Weights of a small transformer language model: 43.4M parameters.
MLP neurons of a small language model. Each row is named by its layer, matrix (down: output weights) and neuron, and shows model dimensions 0-148. Each number is 128 + 24 x the weight over its row's rms, rounded and kept within 0 to 255. Numbers have three digits each.
A block is one neuron, or neurons of one layer that tend to fire together. After each block is what it responds to, as a language model described it from the Wikipedia text at the highest values.

L10.down117:128118111114079174113166124103101147165068128186148157165075103121130134159163116112118173133142117153087091122125137168113091128123147121166098116140167112198125111128153144132126134140135130161160159131180155105178113142134117081175130131099191138117075149088149129066129146145116121171166157135106155133114145114108116088121131144127090121082136137085099120116113125140095123158120123135113096130119114126134130122116125084093148103083158132129
L10.down202:153134114114159135101101095136116110118135145141141142171114108131125141117110159133119178103131113134115096139151178155136113091149106173141140135144160117163125119121091114146161133130061085157167133140117123116127116123132162128155128170110116150099204162123149207134147108141139084147166100103132152097095091145111148143141119139138171145113135149070118146103131127138142109101095137155153137111146151114117130124143120150136153110116105141106
L10.down322:123101133130127115132100124132102133124097112082127111160126123102123099113107117141128098166143109119102105166142101152111105122153131166127100129102110123169168111132139149139101133116123114132110141126135104145142115092122064115144143145154147123157124105096061118117126143132152105129120122091099115117157116096136101105098118104131094138187139115125138075162149116119115129162132151161097117172107105135122108156120138154153143185133144134124
L10.down363:155125127104120077098145108163123121108106104137121099158122120122142110142085070146144144151147162120131077121134135140093165112166130131164123150121128147143088151144136120123140119104111158108073101168129143105126163081114119131110134099138139169164126107132105097098149133105075136113104089127086120153140112158139136119125123137107126159140129079138132096140145131098139116125121131110112132122103132106116121189113146155134172158127130157110
L10.down390:104107105119186124170141135080099129110112100127166096132158111136082137164133102157114112122138122082142083132131120122118179135138126148122107128109126147128131125181151129193114126106151144094130141111135094138148169103111116167134113140129150156123146063095116082155131126102145102162109130117119132100135116081109103096117123082100141086102121132155158134142145114085132128155084162151125103127126141164114150142148145124097139139142137091127
L10.down427:140147163087110175090193145147113130144120119103150108104074095126105145121108143126113115092195115124112101159136119129123097100155142170133151113129121144138147155146120089121164112121141139132157127107082182144118104135171152139144137107101152114139088138171139129174103141085175111151116163111158122124129139185120107084154117137084117122119155116141124148080145111092131114148111155157104096137123186134143137138102142137161121137112137132139
L10.down510:108107132126155120125137090119097129161115089149140102136118144112087133125134123091144141113101170104123124119107076049117138117143109143105135090094085121133145092194133140126167092143117159130102136149121121146132131105144109136133136132149220124133138105168235138099148126144102115153146162095099154118167133094123092117156114139104168176124142103165120121150110163091159145124105090136130150131095141141092124116101150131171126136110131091110
L10.down614:123116119118143122053114103122114111141148124163163106150081170140134182131113086086105153123144177124092093162145149136116119110146109126132123159142109146109158131090137103157157152121100141142140112156143114131106090146128113117127126108151158131134123113142226124167117140144153104150131142152089094141096134125130143073132155121133138129158113126142148139104146123122139120116153156135147127143122132145138162128111051164136177118140163099159
L10.down947:153119141133154115146122146133126099153111099160084150088083146153135129139161135125161114121149132113082119127139129163114139139102077130161141111164081113164164153101134149147152108135097126110130121105130145136163125119087141115133088164152116131117152144145234112164120099115165128159089118120135124095122140182118085095121162073114174143126076109124133147114150144101071100146152118158150138123112115110137127128114095121110153143134134102132
L10.down948:138097179138142117127118106152092121095136108164092110130155144118129134135119165152140129126115116143109138100120119124115143125183095083115147196112075053146118131121119107177149140117103168101108104161155134146116128076122142082121139119111116133139122127150120144147109151132118120102138151132096124125116125105109134134109106100137106149130177125100128114101116123107172059100132146161120128118082127165144148149070160151110150144139126108100
L10.down1010:080133162091084117120140110128133115121135129118107140124108136108143104144101121162137146113109141113115128098099100119189135088115137095152112134110071144192162111113096163184124152107086126124127175105152150138146106198162171114147102139108114125169113139088075137116142092103152114142104135099103168103148156099119115159117114177121156108048094110146144156154121156085126150128142121154113166160125098099101136122105144111152117132107119135086
L10.down1048:130162103083115149114125140131157088108159111127105134135116125123154148131140119118125124097164129093124145149183087149148127146150119163117185093113154096121128133153124128121126138117119152114101133069097112096095155124130127140112124124117128135114126113102233153147102146084101111165130141124118137101135130096086114146158112118132105129151111142143147205141151116134118155145116145143095165163141162094125140160136165136132096122158135125133
L10.down1249:122127114180080077138136164112141170138091138134100131140154126139123092128154118136102139114121122133150098144108125121141122122130098119151119128143085157094117109128153151149131150141100093107140156133149140162160147078118149128137100170114080136144130121157167131149101145105156143128092130104129117073123118158158120108154056093140158135144114154125066136158102101137121127174095132092129124090112117169116149145124206116132153134134147076107
L10.down1514:177142124136135140111159096101150145160163143096159123099134102135151109131101159077063162113146122091118167134196128133132115166148149205142127183111121136151091154074105107167136161128139127120119138132131136115143127129133145132156136162134134138110128134119145165171139143121153139070156152125116152139125130083142143131158109169105124149131149097123138123145121114130112149132160140129122151168123112105121117126155142105108126138132142128137
L10.down1523:110127124118134163112104142115131117116118098108136128147096131095115148127130136167145163106134156092130106140104134117138137164132133143117137150181132102122184138146167119177158101150168172132137076122134095162161102145132151070117101127086140092157163112132140139129131082107135105154155147114113157154129113143114109120130095101104179094126109125115146145126091169121121109166157152192102139108103142117115166158114110115130136150130120051132
L10.down1576:162121140180121113119185127126121138142110128106099100134133133147129158123116182141137132171154138113111121164152128144160106105113152099078121135083131102162159129153127190139122097127131128120135137141161129171152117139107182166122148119143162121173143145130038110121147132117138117135160155104110132161108114159129132121100134079082124139130159156141139153128115106108106078142104123142114116104139162118114107150115152126175130092143146135126
Description: Mid-token in repeated names

L10.down198:133178130186170150131138095084159119121150134082146125084131095150126146104134086116120117137153136159097120114135156138155149078096108066141110117126111100085149134123159095138165103111126125152135152130155140107174109109148137132166123158143157122152106166170149113133118142120143119115192131082134140117123102126173103155148142128154114130119051090117092176140117119131159137118169144138163115099142129140118129125150140139130108129132130129096
L10.down307:116155089145134107155114164127116089130106135090151101129123147116133147101131087075120145132137156151153109090155134113108149127135136141135107121105138132141112130167141114167181100107097141144118133117122122139106120164147134083136169093114131138149138124143194132143159130178127137148124118105155114112099116163168117154139130115136099153122160132164080147179138104171088101135113123105157157131114128159123121116112116133139146150160133174143
L10.down388:138145127087108116127164104097145117161072122091138142136101138154121120145108130070117126141142179135160098155138128160140141121153106095104107116143139137142110106148116136139142157174115078115148138166102130135129052148156090123133138147130123152140100122127144096115114104106108146096121145172110106135129158110149104109135131119154150137115126126077083115152157106072163119121102139116131165162151118149094090179135159131103118137133135127127
L10.down446:104118184158090123121112094120105095142151159135143139175106150111076109114178145109143122113139084087103130109173121119102145093142106114110111130182117168137112145170076139124161183133147095086128108131145118151134127103133164095134141152090114133143096102120083149097142105136126138134164103160142110143134124140118165138124087133116148130116121102107146107118087116124166138121123135146084150137148137183141143148152091097099142154149128144138
L10.down799:116174115134099108133118139124131134152064106146100140106092108123127110156135135144098116150156138123097104150172131121114108107129110123113138125058129120133142163103133161120147153083118147134117105085126113143115130127117162159114103087124101153152140153119143159106126154108132141108151093135127169128137120136139098111093121127104162125138168092123151108109119120123132140150121113139064095122144114150117136142131113121144136107124120123139
L10.down882:151104167120124178114150142113133120088051092140107132101119132116120132121120138146102131077172149171074141139138116132134121120129114131152104112118158158140107127136102061123156079076135107142164114108111147176135152103144125146101105143156137151087097142112180073114128131122135138171103122117115108111121136131105122161118155097143144111142116120148106129113151113151124119130133130136157174128140113097110105107105091102150121151082173114108
L10.down997:103122166159125129106141155134127122110114158110131130148110145153096157190100184110134114142151176122107127123129177150136106113175113112123093148116200127111151104143112086130106113135137132135158178102135113142128129145141131099148120125126135143168150148147107119108124153136130163136147129139123133107117089129144140116125148128174140136108096153128144152120107129091114126083143140106112105166111109079117123146143089137148086096140135118197
L10.down1141:109111134147141128111110101126110129139158144144128159102137138184076117110100123129183113115138096136117108120135157106163128180158136133123096155137218170152115123130110121128115116146137121133118152131139132121089119133108122147101134124110117171169117112125091123088080179120118143111113137107112126145131113126135115132148074114111132148135136139124127079089117145124133106118116179088133119118108109140164150129142127106142132146148133167122
L10.down1323:104121178117093191120127124098083138102157145121171116121143122093119158118141094109098112113119118118185102114143129162129157132138101106162091091118145117083133111150135113114184108146101134125131153092105129157099101118121110109128147107100161135186141141143162129125150125109145146132163147132136178122084157150110128137140145159139166134151079140091114174078137122122088120149142162102114127063143112120139158129093137104195142130150116144107
L10.down1580:117096113162131142146168110137115104103134166121132130124132125106098153164118135104154125134137136093158083145143124124113122110115133154097100160103131167125163135132150159108104119136088163143080123131098138119107117107041151186059085098171148118133105118133126084118095112099176139092145144117137139156115122163145125091137103126137129144141073075146067131093110156142122150143146124097111105089109127146114126134093124112130140135106151142118
L10.down1600:092150132149160157054134149118159104094127133122138137082157127088101133161163114127123095152171097106148088098129125125157149110147126098113162143113110105108133098128119151118154119131178127112099110084117137153092147178141118122133152134101123167102149146132166161144101154124137070101139075105122150149158098113164065133126158131111111148129143133185129138109105159124181124095131146123147130121168112152101107176141158140116099125122140095181
L10.down1696:137107150145128087100114152140167109133088162130109164157104086130115130144145136143163113151193143170099099115137135172176093123122142063145104098162139124108145118105164129135167049101106144113146112136138104125133102101130125112103136097137153093125091124127205128135113115130134142110098145144114132112103145148131093111084124170110091112122126101091124178162127123131124109073163072104140116137096124145123139133135127118129109120123126100117
L10.down1757:115118139147141131098121079170127143112154138125158132106113135130120136103117099122154172121088111141132093144118119103129132138141163123090151151177094138124139119113145130122139156123184153135119127120124100108143122127149113135088120142135143152156135146165255094130089092154130162129118162095115148107133149151111096132145104145121098147151146162104157153115122148122107130123116108120106095142090116119162141126167140135115132142116159194098
L10.down1761:161142061121156163171100136123120120126131110177148129150091127113152122126106145111140118081103112115132128147138110128093143141128114148169146130122118141107102135127121105125087121089101123145129153084073117143173126101159127127124151140150097144123119111114132062148099164158111157101139129147108136108142130111131128136161128118161176103096133164088139148180093148132130118128130134136151096102114111070163126152123115142131173112163148139125
L10.down1769:142164132109118157122123100120166092159126134144131137121140159117112135135102105132146114147143100135102114120124133127119137136081135152135156116117089127144110120120116136082178144127161111129169079100133109108144126135163129134128074091169122105137153111172173127144100105092157152122177101131131175090128107154126127129148130144095107075142174098077128136163140112162119128157106158079091143147136133148156166151105150129107110136127127122158
L10.down1777:085136127125131100111102127141117152063102148151148129149159134152136157184105107176167104155129191150138157117174159123122119135152164107156098123126081130131153114126139091166112108093104121150153171189170112129102118057147149119102138090120135142127121120150182109079120124115097129118123158151129133147099086106156121101111109194137082124093161155108145122169115125136134128154112128111176148136119088149158132136137138111115116121154125100138
Description: Predicates expecting prepositions

L8.down35:129117157134176125127137135126116096162112151131106102096129138160153133164116135116109069166079126165120154103151131089150090082122183135151151147126123141152122115146131093140112120135110172122112124115115144145080148126155167123179156125120123134119156107167111138165110114164101083074142100154121149148101119131168182098101174126114132141124156091100154109130111116115132143129154133121141103185110111153128105079134153165139137142127135132114
L8.down445:160111117153089103119201164126125148109100118166152141139154139128101113107156165099156119128106109157157117128149137102177111119099171113128144137125155123147165094123098103166129155124097127146146107087122118169122138153124140114130135152144102175150107101160135149124109155125144137164194083112153121117159101129147134129119153172141115159119136108130114141149137138130083115127124187138149134127158116140158143086159104183106154163132108093127
L8.down1100:151086107158157087154088147097081161150074083114179134132128149132077141155126123103159141135146151149115146126114117154127112099145114131098103104175111122127130076164131127127132149150121111127135124143154178118117116123126112103146121151098098112125166161119074113111149105097156171126129153119081118113094132120100115167142127144184161098099115089140129137144112078131096099090110126124067129128124097082114122078136137127091137126153105084147
L8.down1125:082087116138143159188181090111101124097093115161141140155136130117050161147078100120149122104089130128128136110110125152098144133134132182098141123129114126167138116100139110108159130143090144166175120112121146157133137161149183163102105094085076106129098151125122117133140122133114132137113099100102143147135137126136113153139143167111131116112135122159143156130137088101092160144119155133131129143156127120178123133116123129121139135151153151128
Description: Post-nominal participle modifiers

L8.down1428:125122104116109103138108146133125130104132121124127148154102128157134127151134131173135113137111121141160129121134146130128136106114128150129100111130104136109081097127111115105101132146140119137185146076113143109127122141135123120126105122168136101173146118094148127124136142161087086108099171096110125161158070171141132119103152125118123126150103147081103126107154100140119165134101086115113132152163150114138130159108094155166101128075130158120
L8.down1615:132091177113121133129097131154124197150125129132118154136125167078089125101158073124135160111095131120152118091127115112108133142120115170145110140116144110145142108149119098155132125117137121149100112145112146140129108151118132119105129129194111118118137168165107170096090125105128120143130070134138102178161128114135120113160125144095125125093130060136095071165111156115101153152139099106159117116148117109114143092110122137123138130092151131110
L8.down1664:119106110129115143095118172171113128140120124123132102148100142138106167092181096131088138134125107129099152100091126129157127104136115164134069152124150165136116129120140140158092112155117114131108126119114106145122092134093129170123159127145099128145132145137189144092097117142161119148119160110139105133152088128071139138154134133077139160138138086137136154130104093148090169093087072115113113129123127113146124143122113136101094059097134152170
L8.down1703:106112119160070150148181138127140145118135146121125097133137106134141122129139125123154174152137137135151127125126108115120073154111158153096170109088123060157134160120131145176130131113078133147141119125132143118140115099147130158109165123136099134164150112081092121113126103145146165122128105089115126128133136155148136136162125088155148118128141123176154146139062101108079077129123115126097141113123141095131135122124104115170184147114127110138
Description: Before a 5/6/7 digit

L3.down369:153126140069112128127168159123168138121127138140140069133172108130141153144127109115152109129149122149132121157122129202125062111134128064122145134143129092163151120138107161133150142158136114115117098177126122103153090129137072098144112106116123061096151157178128075097126128105199153120144126135162123120151100136097132106107131136112155119105102168124134135143125100116134186128151117127067113099162083088130110118095116120111154142097101099126
Description: Mid-year digits in dates

L3.down1514:116135096188131113143105148096193128143139139140164092151109174110140108117128163107121131159114129098144103156098120185144135155123139135105116127133148127152136136105088157165111103162179078150105120135064119090088134126109143141091154144125144167133105127134128129082116137146117148117167142101142110158157117110125143134128135127107117100113093111151112137155128179107173105085101092139137115109095134140115162111157103120144102155133140115121
Description: Comparison and change words